Weights of a small transformer language model: 13.6M parameters, RMSNorm before each block.
MLP neurons of a small language model. Each row is named by its layer, matrix (gate and up: input weights) and neuron, and shows model dimensions 144-239. Each number is 128 + 32 x the weight over its row's rms, rounded and kept within 0 to 255. Numbers have three digits each. A neuron's up and down rows have the sign that makes its largest values positive.
Before each neuron's rows, "fires on" lists the tokens most often at its 100 highest values on Wikipedia text that the model never trained on.

fires on: "e", "na", " number", "i", "y"
L3.gate228:158148187101171112088094137141157093133135096147110124106106187186133129083119091153080177100141093145053143163155172127113093135133138144152137101177104181133165155106184091156061161077125137087112068093157159122187104084136122090137107120140144098125107088110145187122068129102101156083
L3.up228:162165159110138180097132163120173140139109191104086089143132163143168116118113163136110141127109123114061121081156174189035098102110097109174135065178122130072118175137164137177139178181101119132126084129173093138102079124180132103135103094137139129119113071114168163107109064114173142143

fires on: ",", " Ran"
L6.gate457:111131139179143124171081154134100146140102125109152081106070127176085126092170089149140193085095149105087123110086120122129118153105155126177144140117097151148149122169159208080123120073114103156156170111121066086178116149175136161081140151117116189123128084111082119122132112113134164151
L6.up457:139134139146117115099143091144112163149062149057121099059113088155114127156084091163073111115139168123156053122129068139189104114055185141195184128092162136196162051088151096055135136089108156127104115096145125119147114134119138097145142127105126124113141144150084089101078131162081200117

fires on: " |", "\n", "---|---|---|---|", " election", "==", "Personnel"
L6.gate513:142150109150147130184113180091134137191147155110115118163114141174148114163142153103116121110100130101106129103132134146104068102084124075106073134073107083087189122188150142176162093197150138138119065163177157143109132172119106154136164105139118090146135125124156091122158112154151172116
L6.up513:124127150174132087190120088196103115134086139079091142132101102137101181196166156137125120154147072126077153151111152166114104105093118121079131137101079121095125108146131107171116120129114107098140128042189182111103133179141142177131135090160112066104135125196129079122132121122183071149

fires on: ","
L3.gate338:106122144094140087086095134195111162102168126095111123154168161184165166131134073127140151145175131078099136143120155151115089090138194157121149085096136220107089091202155166154155193145170113130163181083133136123204114123106139133114166100030175163097083133121118120122124175142154167131
L3.up338:095058133168070160090082137134138120118164123057118146132157176128193119102138138157087134075185142054121125120101078098185129088126140141123120128047135148166128105162137140132201203126172116113175209145087144090130125142087156085126097123072125186135133116117100120128118120148115201174

fires on: "ter", "s", "th", ":", "st", " grand"
L5.gate18:165099113113176118199137164197076113165123131129142139133105091077159154079169109058126189139149160129121140137116058108095148147114189129137141086151141084157079063129143086077154124106139098114063154110139148073135127117160108135098122129152128051164112159161157121089154125126082124109
L5.up18:153119159126214137152134165142145154155157141139127176148123076128089084133061125165116199108090184152127121162131118072143138136068152084161195128110149123170207074179184159105094087132144119099144203150085119105121096126085115151133102174114138140128138147133136133123164099128136105151

fires on: "ir", "ar", " is", "th", "ut", "ct"
L4.gate427:121158179136121200126128106149121151085115097142127124116129192141087124112092164096147142147178126078117172129147116151099172200114087166079114139090145134097128114168126176096068105174215162116173139121074112164109066090095134156128143166147138129120125086187163126133106172154123113131
L4.up427:150175129173149074106068134159182133125234087089139061075084149151104101124103148133116104126102096123102123159149170163147140139060127182131112188167139076114094183143081164158081083107129153112178087151115124117146142142121138096129150194125130123093113116142094101168146124124128149175

fires on: " of", "s", "."
L4.gate755:196151092138191084121150162103179092151127056141104138126096118105085144132093134129119065159118160116093150163175082128137161135138115213177192124126130148183080133073133082181070107134192133144112175176138158091134102142139131159095112108078047082114119085108119120076125150125094111156
L4.up755:063094131148129095100087165187127130152148072132111150123126161114163129135158124146111082095107133109107134141166113130116142146140162146107065086094102147130118118110109090115111196148081086156104165174120143176128096148183154114138116102132171141145085119110150153071125134153140116091

fires on: " Po", "pi", "vi", "mm"
L4.gate487:101107150119129164052107111154101094176094109107207137129079196084188075129134100140172169185151183170128114152157123084131178142169095084098134108092135178123171167111140115093137128138105102200123117119189161149082111133108128148150189173144183136152113150159089095099134072110148079172
L4.up487:148119174057126112119164108170101157119078157166184127072179148141147139116066138135146140138150088112103132106145163168137100159108138139143135103113175135077137149114101116128139087168170104066098156100123142085154144181091137168118120162070206110167089166186149117092114134114140147133

fires on: " in", " of", " at"
L6.gate603:092159150122144134126042140108059133121149132109077163122127090189138121126100112093104121128099131173118077082148064172144108166166108167143136143138150175124208123118100144096114062148154173158154095115120172100127113087086098193162125102139149162127166158109095130083141182106071127159
L6.up603:130133168099152156080137124100086054137131123170117100082153133133154157114104183049173157159127108155117126111154099139142107076077180187088132224122137119066092174149129145168160109131117090145109130157149142146157149148119079164111194165116177094125092093131146128149181111130096144161

fires on: "'", "h", "t", "y", "id"
L5.gate54:140158162142120099104133126202118063116131123115144105155167177052119136109088142147106187137151190125126101144104105104140076163080132122155081099198088160138101091122148121144091138121111169117117112173087134087137152113095155115126151096179111120093147141106153115128134111168194160204
L5.up54:129155116162153140154168167132126142096162118132157132119139158128172145139100161165104170114147092148120079113102127125136124134107144092097087135144090156152083148116123156150089166117087129108149079141157141101079136121098153104128121104117040148098106127092100153129125195147097167067

fires on: "=", " career", "In", "ly", " life", " to"
L4.gate707:129094123110130138108066201158130181165111131110105123116125063157152146116117125145174087156105106158078080135137092129128103113109121105134125133092050068170169126110133124102087133111102108085160089036159124162129080094110097194156160133119070120158138140172131122103144100116100115086
L4.up707:140172132145095189158160070115113111169142149168087121151074126125199145071096155129164153157145092127122119145164143083085106128179140134096040148130081111148118068179077151088132132061159099061134101156165175107127165124154173149106136127126112084175182119084114137157159146121139152120

fires on: ":", "s", "us", "na", ".", " to"
L3.gate248:136151130129130163129161135181150041092133103145121123169124134128146158116139092155158165198147158159084145103179157169145152075093156198146116103126162084186141113082104060137097101179119083158128138151152180094093113089115102142113163090136132142154116179152138184133127098180116108152
L3.up248:173148102188160153109176136167180089154182154107177108103103169099120037150145088096152101121093120137107184114167156146117155176098130098120128169135154075158086105122075161112086131131097095141159131129125100113121138125121059115150083139134164124126103098161120171088192132104126161177

fires on: " in", "1", "2", ":", "\n", "6"
L4.gate211:131144113166143125103069173173100086162110084126103110190181132134137102156118114095140084173182080183167117109054132144096121144180083094087093166181126180108117107166143143131134109161129105102120172170145099105137194131172185146111166118142092119104173077122117096127125091139068059110
L4.up211:109126123133155148110132190140095152154121110082093152090167132190122041187153138113132172127174122205101110168140118193047151130106026134067191118198145187104165139062133155139106131149096100175143085125159159129116103106153110162061123144128059114088143093129066092134124105096132136081

fires on: "\n", "'", " is", "a", "x"
L4.gate639:106090141116123122141158141059149136114136156086142190062099155125082165142052063143134089140103140104085124163165148155113171160122172118116121122114093094118107087100101081171085131140144096143135167134208170110130156128146114115162123092134110149151122188137158167152107101112093136181
L4.up639:111076063075126238126157129098086130104135084148088117087095127139107191167152133148139184089147121079110093136134079089135114169109130128083126114208132099090100189127111117128073145139112148109102100150128105089093178110088099073193096123122136132137124172084116109126122141148141103133

fires on: "7", ".", "men", "vers", " National"
L3.gate220:116077123154123106144106147093116065184120091123111127153142090146124075174136105137064081140145112170095088088119145143151085168083078164132143088142139075089129141065107081094125089120184132109098135152145116158090091076116143128155130056138110208107172134140129184134159094149134133124
L3.up220:114160107126099146067079121126118106123158142210135105121123104147116110141177130114184126124107145121169179151124121176075087142161132111111116164124105101102132123203168118115225099094116094139129100085131146092121127115076123097131176114146143084121065124148077090138143110103157146185

fires on: "---|---|---|---|", " no", " much", " some", "no"
L5.gate95:136131103131113112115174184125129105131143061153133101096178131121135076053113201155072175107139078144063163161107148141155147140083096090099146110162128070112106096143129085096135157152097174106129136128155127171107112119144116136061155121171087046173095163142122116142124091125108086134
L5.up95:151064116115113038214084147142176093121154111151163128159117115072109119137126172113098180135156150116141145131085100164107163172119150066156171161107142101114160119130140147134120184055125117161153154150096107144108069118104096180124116092095096171195065155064106110136087127091135090122

fires on: ".", "s", "y", "id", "to"
L4.gate724:122119109137109098131078136145149162104176195146184116137178165126079125119113141128162119156122107095094129165162080116101150119169064075135093135168073119075098137102176165151169141097103156172164161176089156168134121110120124103130073116153110150134144097125119162186129162161119124225
L4.up724:113173166162130189164101162139140157137125116087139144120152196116122155129161128097133072125110164133141114109100148177113110164145193108109120117148114185154149116077157165127120129143070156147110145136144095136128073111113085100155044156127151119168109131124095062119093197153123088070

fires on: "e", "s", ":", "i", " and", ","
L4.gate148:165167130152108122123143059114114147154163196136093137122086127133176110104072127147111129117136107092149204190203105164134161113171114137142159202072149211127126165158111066184132164052091103057116137142149080161132114098143099152111127058106128122213091133103147130120125159180124180125
L4.up148:128065135172099146115112136150162171144154146144085151150100110188137123088124161143094088106129157111038101114176166140071129088117079153181103115120094122156095093104105127158106185088128078043111115135129134120133149117159171145157078170113142124174148128078128214172130143161109161116

fires on: "ly", "go", "ever", " very", "ically"
L4.gate233:158134134129141139164134154135087137105126151129163087059120129131099109103135138121158143145075126087158091126185144063135102194165128089138115142122140123185156135146107085109094145077141121088116111171171153125121139164181080142104093126122127103124116173115132175103149168132092109115
L4.up233:140135154141163123161091079187195147142130124127138108208152089143158112111158148131094091111112104141122113163132140118125113139078152085119110125106061190168131071131161143125148161049172154080103151125102127134137172194095179109094107145174125165151049134106189098113166141067138135159

fires on: " |", "com", "'", ".", " from", "s"
L4.gate634:156098121132156085068121148135147160106119192124114088186141077118117117069126087144130142145104082139093111130153036108162137145148117059066147121207153146088074133149132094193126095119156145106138193085116080097114159131138124163172141154134143055119137117093128165126129134128184127167
L4.up634:138124121075136192169127152131125225161092173108104101105146117081098111103093128121095135125116165092137106145165102147140176155064138116089071117082129156204141147105171131131091100137145132135130139110123150147117094144070127112138154090075125143080094125059127176079111130125103084105

fires on: " to", "/", "per", "ic", "or", " or"
L3.gate26:095122181166092117099159089099150137131109116106119170145141177090129097120127045175094134099121160233139114164151170177138119182109085149074195100064079087132099121126139126137124167093180168109074080129147120144129103120077139091154116142116155114110137166179172142119133119150134161121
L3.up26:174111164151145143168177074143143144168141127125120127144114154065077134128141065131123098084163158128132164151158121080136108229165116045132150131064091138080095091102090031105125111086185167162091100090139105124112164139090152148185145157132105131070174096122130116085177120125096115139

fires on: "-", "ar", "li"
L4.gate325:104136112083064109104102148139107091144131126148127159143122116138117118148125145142106168135193120147123201151181153197196176117128099152101178102124084130115145112164086091163085073108141085094163148141063170128107112079140158114078127131159114072149207179167096138085121086112097089151
L4.up325:116126130145161158119106039108137167131158152155060136180159139127129144132098099121139083154129128123073149159076122150150186085077095141172104133055157126141152178157121156089087170119083115151076151094158145100146163163138097117103098170121092127184158091128106107102193135095120160100

fires on: "\n", "il", "\"", ",", "in", " met"
L4.gate364:119188137146159120120101153136105175086104086151103174133128112147134146114053095181156135187110153121164136055214128064096081167199118119143114118154137097114104111096127190119185111151154131115098090106109136165139136042075159096131087130117124177161137121135143145152076138173107062154
L4.up364:129157163176091108137166180141149159134086142144097124141177172149152102116113098135161115115085134182087137113146181054058109183104116143125119128075096149131135151164133130136196109129154123102169122190133136101130201085141132145090122116134100131154126137107115099143180154144129159102

fires on: " main", " close", "ut", "ar", " home"
L4.gate731:149129140130155125079160115132160094146092169166125152102097097190097146088089104143100077130081137110098162150142050110152154141091096118078126151091156085076099110115117188132073149123164096084097170153123128102108067151130162188170128084171168126151145112149167173096091141131104110189
L4.up731:079135145119128096117117120125224101117096177097102110084146119129103161151160143088127205136170107112178209143143149102124039106150147139163114115136174062181148118135132096117101135112184096105109105139093145182148129128095155073121133153140113099106065154149133088130069105213118156173

fires on: " ", " |"
L6.gate9:166146121098113078085122139130099076103168118161105082130152100145082080140152133143130125178150131118122086120088170149037098155101132127142160229112069130099167206136177102170113157109160084121104201116105096164201148057154129107149144078145111113080155176147122127136085145109142148163
L6.up9:137128125128180100088128156105166128116148193128078108128061085149152154157138137164087120134103064070179106076120192094157164147143180136106148145141106167102125175155193126149092126129077105137115131145126089106166150184130108124110113113101069155147105066129107142087114117119125149114

fires on: "\n"
L3.gate757:138100170139121133100181109168141120138120052105091122104152142101048137149163159192111110120093132132075093140177158162184113121051159181008169136099165095077112156140138215153147119103168076128112139093105126094144155118140109132119139085141165098101143193155119102128116116143139116120
L3.up757:116114127139133114107150137166130127153121114130113118125153159176060114158187173155096076125088086139156104106144158146151139134129198097061147133105135107107088152175100177138145203131136083121159161151083130093139176111185114166132142097147103042160154175184125104137149114208164103132

fires on: "ed", "ba", "án", "ven", "s", "á"
L5.gate390:121128081147094138065144124126143114104138137147107144070158150084120115143187135129122061095196127118119063077138204164095105087100130101145105141118184128169120112143147153103071176135107088150133101063096106142133187134151087080116137145119119120130120128144094091091126172124168112166
L5.up390:141184104168128089143131146133140124072189109082107140123132170140156158166019144151204144105175106144172189106118135138139094145154123141155120138138142177161115134119103095105110121090131136161154108134098131114082131111135106150132119107101121157132074133130151089099101125148160095104

fires on: " of", "an", "ian", ":", "–"
L6.gate464:126154122139075136163119131091140140117123077177176150136083158155116117131143165120150129157129088076119084088136144169142186152091117115167119109161162153188242121098104087116138151147138105120144191075138134173138161117121108157118103200118134144139100106148100105145097120125170172160
L6.up464:159084086107095105115145106133210131143106106221165117155125094200099146146131136123165110150113155094156056146139083199166109117059116118142186176172114117165068144105109100144112130143085180125063125135128108165092071135139115105113138123170149131155100124064147137116104110100096110135

fires on: ",", "|", " over", " land"
L3.gate108:123092120182114109111089175123110140035136129132153099140120138083162100128109123144088143104103149123133099125105131095160160129107179150179117091156136221149118123143095155107175129122210164106152108161124125150168159123113159083150136124099134115129139118052151124162120118091049148106
L3.up108:131116146149064188102141209151112126099169154159130193105139146176146132166076190162097181075097193131132138180087175060109120113096192134128130120070168172141151184160158139112168177124128108102126098187095086135146141124121134109151106138093174121123144090062083102068135119136150086089

fires on: "ly", "s", ":", "in", " very", " part"
L6.gate430:112151120137146072146136178172127136159191104166143141111150104103089128085094127204074109134106125092119108163130199132193130158123118127151113164096114128091113149130143097125121126059132153105045150139131135124076153120109141102143168094143094119148203112181161131118128157132079148142
L6.up430:122176085090109160117075098178138127192115143127080148116151160112135157105107147212133110140137145152164148117133160135123166112083160073109106113127094092176204117134129122141150138081160102098145120148204134120140137140165109146110126146119181159111167164136148098118120126070166127214

fires on: "-", " (", "ic", "ian", "/", " of"
L4.gate280:174148120121149145168166128107179120083145130057131081126106205137149120143172142117128129150116171142170146100120124149097051179070040173172142089112128191062120122153077117116152133071141126091090113148138161151095079164152126138193095170119127156162131149166177086114124183154120174145
L4.up280:162158126149115157155168051156128138115108151088166128109110190143172140073156147143098151117155157132100115085122127091133191157118125091121145124148112111060103177138166097109182160107080080126085053102089109144138132150131152132144094127127147108120155085146124090134128161153102135135

fires on: "\n", "==", "===", ":"
L3.gate766:104089149122154133131132190141072149055130120114103103133128113096141087144136086117128127148110132155157099145178099111179140076196152150121150139117149125180078064138170105091122185142122142136091153094160148131200205079117194109056130081122097154092114106088111092154131085173183117121
L3.up766:077120164173165162145115124107123106123105167184117122078160083171112137208145099103130137125133133116177163112143145191123188068155144116149152111132141156115131140148114119081143193153106123105120076156152174110124127088175185173075127098092130130106121067071099136172113138156156143112

fires on: " in", "ly", " to", ",", " Register", "ron"
L4.gate18:164168119136129136130053089130111145150133137207137150127137104143126095139080140098089133092150119142137147124134089107090135143116004147094162144142177132128130051155079085067110138137131096150168173167109173155150127140149101202140131126098126190123118176161129095147129167109135176127
L4.up18:162142153138166105174151163096056110088086178116126106106164180124093084151102103159111116168104076113086165151118137075095114076099188124108164081060108118100117059181137156170151180125146130159129167096150133156092165124143066173098131140198118123128136163078124165130149151131118163121

fires on: " to", " and", " |", " or", " Since", ":"
L5.gate698:180150168141119021171146181141107151119145158134132139140120132170086073107157155139089040131138163103124077183136152160100143158129102057194113163141129114107148163148128105140116124145118134052066131073142118129080203122119114152162205143133103120147119126100146144149133109105152125154
L5.up698:181142173131163099145055203097106205113137117148119130189127158092179155174139201170124104049188131091044165140140169116117145125134129090154173076141148140136158113164156104196087107121120107105072198160128145094125160111110089121133135160139114118105171157152107105130116121152103128089

fires on: "s", "1", "0", "es", "2"
L6.gate203:129085100105092125073129115131127117090137138118131168168114126165161153146127162130111086130155124129159087084072097147069085123094147150128099101122143108176086119164067169163166137152105085062164132164120172115194121134217169049085134049135142177140058171156125118151131142116109122101
L6.up203:173096107167149133093077120088072131082106145134179141144163135167144210158155131154139137164181177096160137154115066117090070182167198172142139159173197107131119117105142193092170093134127091140168109133114158133112120132173124149101094082107118160183107091123109090133118081112125099129

fires on: "==", " \"", " of", " that", " species"
L3.gate211:131223162137083111138133093161055099161119165081128148129149103124132124146091213081153142107167138115121120125124101110103079115073117148094090121140149141136099128151096112077147141151142063097044110162142155121172137125108170173069102110169098159118143147065139042198148167179146164129
L3.up211:157196138100099114112169123130140072135124114118141145088109136139194071096116141110168137125101109161134168103192136151133152060074164176101129120137073143155093077094166138143159151187104036125135098061160161151091149080054098149103169132171130132157118153138120102130150131093144157114

fires on: "-", " |", "ia"
L4.gate461:115166128112110211134165100170114127148136095071087122109053094119188124138144092172147132169112112118102123113149043098160058130137170182124157189113099130087116108154134106145168163108125152162104105112131069129146155065067145090124175192181171100121128133133129087116078096063158155167
L4.up461:118123067125104167164149129110148124106178180120112153161138113128096149113066094137117070107119093086179088088189134124099186146180089188133167107120118175092132148143130183162117168144113101157099140162116087124090159115098153087067118157155124109134160100177151122084159131143082119110

fires on: " of", "ing", " ", "-"
L4.gate104:090135062137123149152190099122171118113117092118152109174082121157150088129134165132130084056162146114184128106078132145119154162101100131177138167072097127105118214127076114169134096145156152151115134134101141140079106191093164186062070153135108146117175085139174156088116111131091103156
L4.up104:169156090099125141111114097130151123143092195166130088136090153142178145116106120141103127150185192148120133110166104104129100170153127168197089142136136085133139073175157092085154108139138078085110125132178131137136140141084141126086107114076119128154122121198204149128160133071136223167

fires on: " |", ","
L5.gate478:153139127109102077101105128084090137162131178081080086063181146159081084118140159098120199138119121162143193147140144101106103114104137089122138215150145158081180168162139169101108146112195098155158178108142148175155109133161104170171105112143116121101144181113103078121161144146092150164
L5.up478:168139147126102103086136135119181107112157175142172154075121141116159105159125137108114166147191178084139121112141066110136201132147111104201099162142158162092140107155115062123118157127190131114118134122175153144142118151114118106147121154170118128104163072077078173128131131110155157070

fires on: "ter", "-", "ar", "s", "er"
L3.gate373:136093153071112176140152129152073118087144105152175124119089135126133141136112143132127128129167133147120092135179166123120194052114103172137180116109126112114174137127088118090070097120100109052160128147144122132133103131169143071138098152094173035188112100142139139111155141147111103130
L3.up373:123086139072114118085177079104071146191145082097148143090116150172144097188130174090145129134181107195120146104165130077134125130118057108164144123115119141098147135177074122081073158165151184066076145120146121120178088129132102138088072132120102120152168096168119125081112145089147093149

fires on: ",", "),"
L3.gate418:091128139197174124141190103123154091114200094143073127155116144076142175110097166117086165175114124079127144178149090108105104132126127166174087132128179167135101154120184123060110154118155093132096125168150157192178143113124151110142137153076183112123085146155118119131119161068111131074
L3.up418:095148150157129182171168101108174167113163132139090187043134125047132073131195092198043131155094124140139162131152111141091079110149116197140075124084123122125102115132161092085165119144138121153149197147088120116129145110147176106115140160132133176138130112180137133144115110181119165147

fires on: " and", ","
L6.gate281:120150070151139128112117117088160091195125134051066140177118183125134108133130139146117153162113111132140162142109148158115201147125161123120113148144159137063100095147127087148076131101136156078122148112132126142182137146151133102119174155158093062167164134160140166112086081107068125105
L6.up281:120151102076030121079132171127146174168165079116076143130133116147195115136178162134134168170155128200105135070118173117131146117130119120170169138071122183161104071151130123121176139155128123130092189134108129119145132118122127121175199139110123135148125108162119132118163184187193190132

fires on: ".", "y", "um"
L4.gate72:129141099124100045122122147126188132104182135163155062135142155151123151118072129170149118125196138178140117079169177104156115098142102153135095081129127135078149146107067116101140107158166097201109101121107170137114103122137151131145041089166141123167149171176194191114154128139117110172
L4.up72:112119121128071113112103142121112125117176112154132161103115162111135168152082110093180038123098108211077115107168124116171161108114166138119090064131143076157138097135073145079057101135124090103120136063115151137118135158168213081161099091159135105121139102142184119111135078117148156135

fires on: "ly", ":", "ma", " of", ".", "king"
L4.gate572:095127174103158146137102111144157110110099137164143111096167153047095069107161119139157107147140092072103173067126131126196155153107090131139131116092098114154109100114133141118075088163145118103143126146165103123169106164124093121103118112119069193124138088119094078093112120114127111110
L4.up572:115182155147113133168129083131136114155160124070180086112102211147128076084108107129161105143160127153068076105155183152074142165169139115137032092122128095183129092095124105108167146146126089121182122188109140166068115110164131115103170144162090108114092090101099094097117124139105177077

fires on: ":", " ", "d", " →", " of"
L5.gate100:125124157088117191067104110133143132048111143176127105112090167158151123163088146105138143139128149110129042100135106159081151128068157061168127058147168142192099111126122141111093125117112111139114096127185131170116113090158121119137118169155152138127125169182110126112158160164118119145
L5.up100:162136162141141119160113135131148052128123129136155144122135131163078224118105130088146169138136114122134094182173127138070164136105174150166144127203142170136131128125119135127125141097148113173120095167120141100091070113194102153110158109121129102123163162161122165082135125169114086116

fires on: "don", "y", "der", "O", "to"
L4.gate699:162122030085068097206178115139158119131131111105126116159173102067180090128142144119129112112132146149126149141085140178141124114196156122133104140113100134094092082127074105076168157133122098127112145087158197151133168144180119167108120128091114133077150123171119147134122161133148118142
L4.up699:105187131132150152167065164176171147192211172100077170157125168137117139120147101135140108102145198148153084143092080130128169097087199105102125123166081147106152116095105173176100160151173186152108153079148092129158109115139069158090129083127117133117133134147125100108123164147146124113

fires on: " was", " is", "en", "ly", ","
L5.gate635:067105132194084122142162098134122116090095078089149063174162122187147153162064051109146095157251123138167134116122079149145132144105129140103180119191083095104139147100124102111133067156125115120131149114145162110145111151125156080168130131140096159205124144158126107146117117180151126157
L5.up635:140085103156182044125142099083166163134143126149123141083100084147154145133146090124077128155122132154137141135166109082103162089131121137123169129163101138118132117160129200087164161105118155170142128066115142137155117154142154132170138132120087086134175159144145159180165133134140053138

fires on: "/", " /", "h", "-", "op"
L4.gate67:132201146084178111135113165136091114116169092109133062096151129141149206158137159107171184139063168092111130095181155153080119048128074108129111131175103075181175089121077124126169152110125123206153124160113200144145150109126097111193088073080149147126119117142095125199084117153151156131
L4.up67:123143116168112132136136106157067132140141129139115080131120167161121182154132152164147190143154142086166140116168117073139173107084135127149064088109155145134150140107099147151121181171119129179134131121120120105140154171105142122159130092042123118078168167110091131154126172108159146109

fires on: "\n", "."
L6.gate171:132093152160143119136161116127116109171107143074048129125129139129133145169100135132144116109101155110046162136205118181133128156110086161149140096152156098101150129156067089136085126154179130114131124152144195123085126100177169083140157078140141072111127136218136138132133128115106140144
L6.up171:122176152130133106116161112155137089056099082109100121154112177094085164171115120153190104140157107083147155104145148101132054134144133110092178164134109069068122146157116094132124150154115068171072149121111113085104164175130129099147084114130121136161130152161111120150153116115119096177

fires on: " be", " Be", "te", "me", ".", "cor"
L5.gate584:112125155179170126122158175121171097155153110163110129177160137068069166170149109117129071131135178147117135164148133156146127136139137135106076061118120174125206200109119119128098132138160167175097147059129141144117094087115173114141110142125131130143114144177087147117101127178120077179
L5.up584:073173123177112145117114156139101132100170095161136111154119170140097106178115173134143170072181094121104143160161107157142128126107163119081126101132152088135130158060120157102127157106120119134123172129114100106141084067124162159165145141159141106124208136169082101087092144114146096175

fires on: " to", " of", "tro", " Po", "ro"
L5.gate70:115107111098113146143078087106136104130169157120141145133141113108101103150122093154110102151082100134108105148170090138048154165137149162116115106130093157088130149106101178113103137147154127079113155041129135090078110150148068090160133122199163053115168128132148169088154142076132127143
L5.up70:147127102130123137165135091107093128103184131101145184143130140140137142168069102177181155140177113141104150106175069104183133102099142117125117177137125147068092179149129122089115127136115115144083163126135113118108110177168133101148102135163142054139149111116129132136059140088119157181

fires on: "s", "es"
L6.gate487:150154111091065165103115165070117105108139171115141160167175128137133145116122154132190095127106163139166096153106082155136071137127054159135102127145137137167164149080162154142200178166084109103200145065115132159161125122132140055143133069121136214156066120103155118113152102148124107109
L6.up487:193105050101077040102155056128112113120151075108170149164136089127172155118144106117156096100137096131119078177118142154155115169136151117135158039133150165169154074100146187171140069156160106100126104088140129109087116107157153143108115064078058151167097147086143086094146124146063117129

fires on: " is", "es", " are", "s"
L5.gate352:105102088129049180095112199129109130180123096178077125111091110163141180146166112095139100174111113158162089111127158152129087134077180084105089170100137158204144119140123113141107148094103154082119188146128184122086109158175150113143096136122101155069115097119125104110167083121137134093
L5.up352:161133112118113154096160075078127091130120111131140127161094150157117143118169089085170108131141102062121164109089135113110135183152174148147151164065141076167112109135127145102136170102114155148137128131128103110137095074104152133065181031073090129144079118098136110081118144153121140160

fires on: ",", " of", " "
L6.gate238:085122164100090124119102124149114106134133084122055155123151149197168166122122189137171189149132141162102131141187076133145135109158135131153194126150134057104131171078116129114100117122099132154135129089151180158136130081154095113121168103146139155115143132171149139123131126118162084160
L6.up238:150066160118106078158171116122129073144109133136062124169146185111126098162082132068134159162143140200136087062132132094093214141155134097142168138125163138119164201098124146168150132152076176115140108126146103136138148099129106082049124156113118131090123121156127064139154123156095156096

fires on: ",", "\n", "ur", "'", "L", " St"
L4.gate145:188148116121159147154164118109122155090124122082131182141203126146083138183126117114133152110148122130156127090145126120128172137189085157137131085113141118129143099105156099141142117120148121146142103075079077122144114093105183064081088112073170157174175143163120114132132153173123151194
L4.up145:111119139120121091140130129126131171162148111153136152094178150186112176176107143103106140091106176159156094164129144067106236124098122150117111093128111178108091151166132133026175105053161210164192187159096103109107122072172142057138116199068143129157172112101079145105154128129096149127

fires on: "y", " children", "mo", " Hot", "men", "hy"
L3.gate330:119124127151169142119153117122115143081195162174115083140149164120058166118128135191152107130164147145176173109168142089080087116158112121089104144131111107088197137107100079144167134124135157118146121200193154131115173097163169121085143127186120075162159112146145142137124074125127108177
L3.up330:134121176098103126091173097097144127087180135090145096121221131064109123086150106076133103140135167091145143121110125116203138114138088147128123109133148084184187095126117142145147096122217176146107151140138098162166104063119132122143076095149080071141095113121150026129163117123134156138

fires on: "'", "em", "h", "er", "e", "f"
L4.gate378:132118114143092107075119138174120129138086142139112177160080120069112153139111145123138137238137206096128056160184155096130121171094105144113135120184112076105139104120144094146166152168065146089089100122087183077167142121151096053126030094125109122132143119131158120130142145137127106135
L4.up378:032079149175140103184101132128109171090100107212145168115115143080115199164136149124118082151167215078138088133179152103101194084115115138133145110152102119135124105118147119119146122121108196118090075140094120047139190132132148061129075115098110120106123152090100131150157154113124114088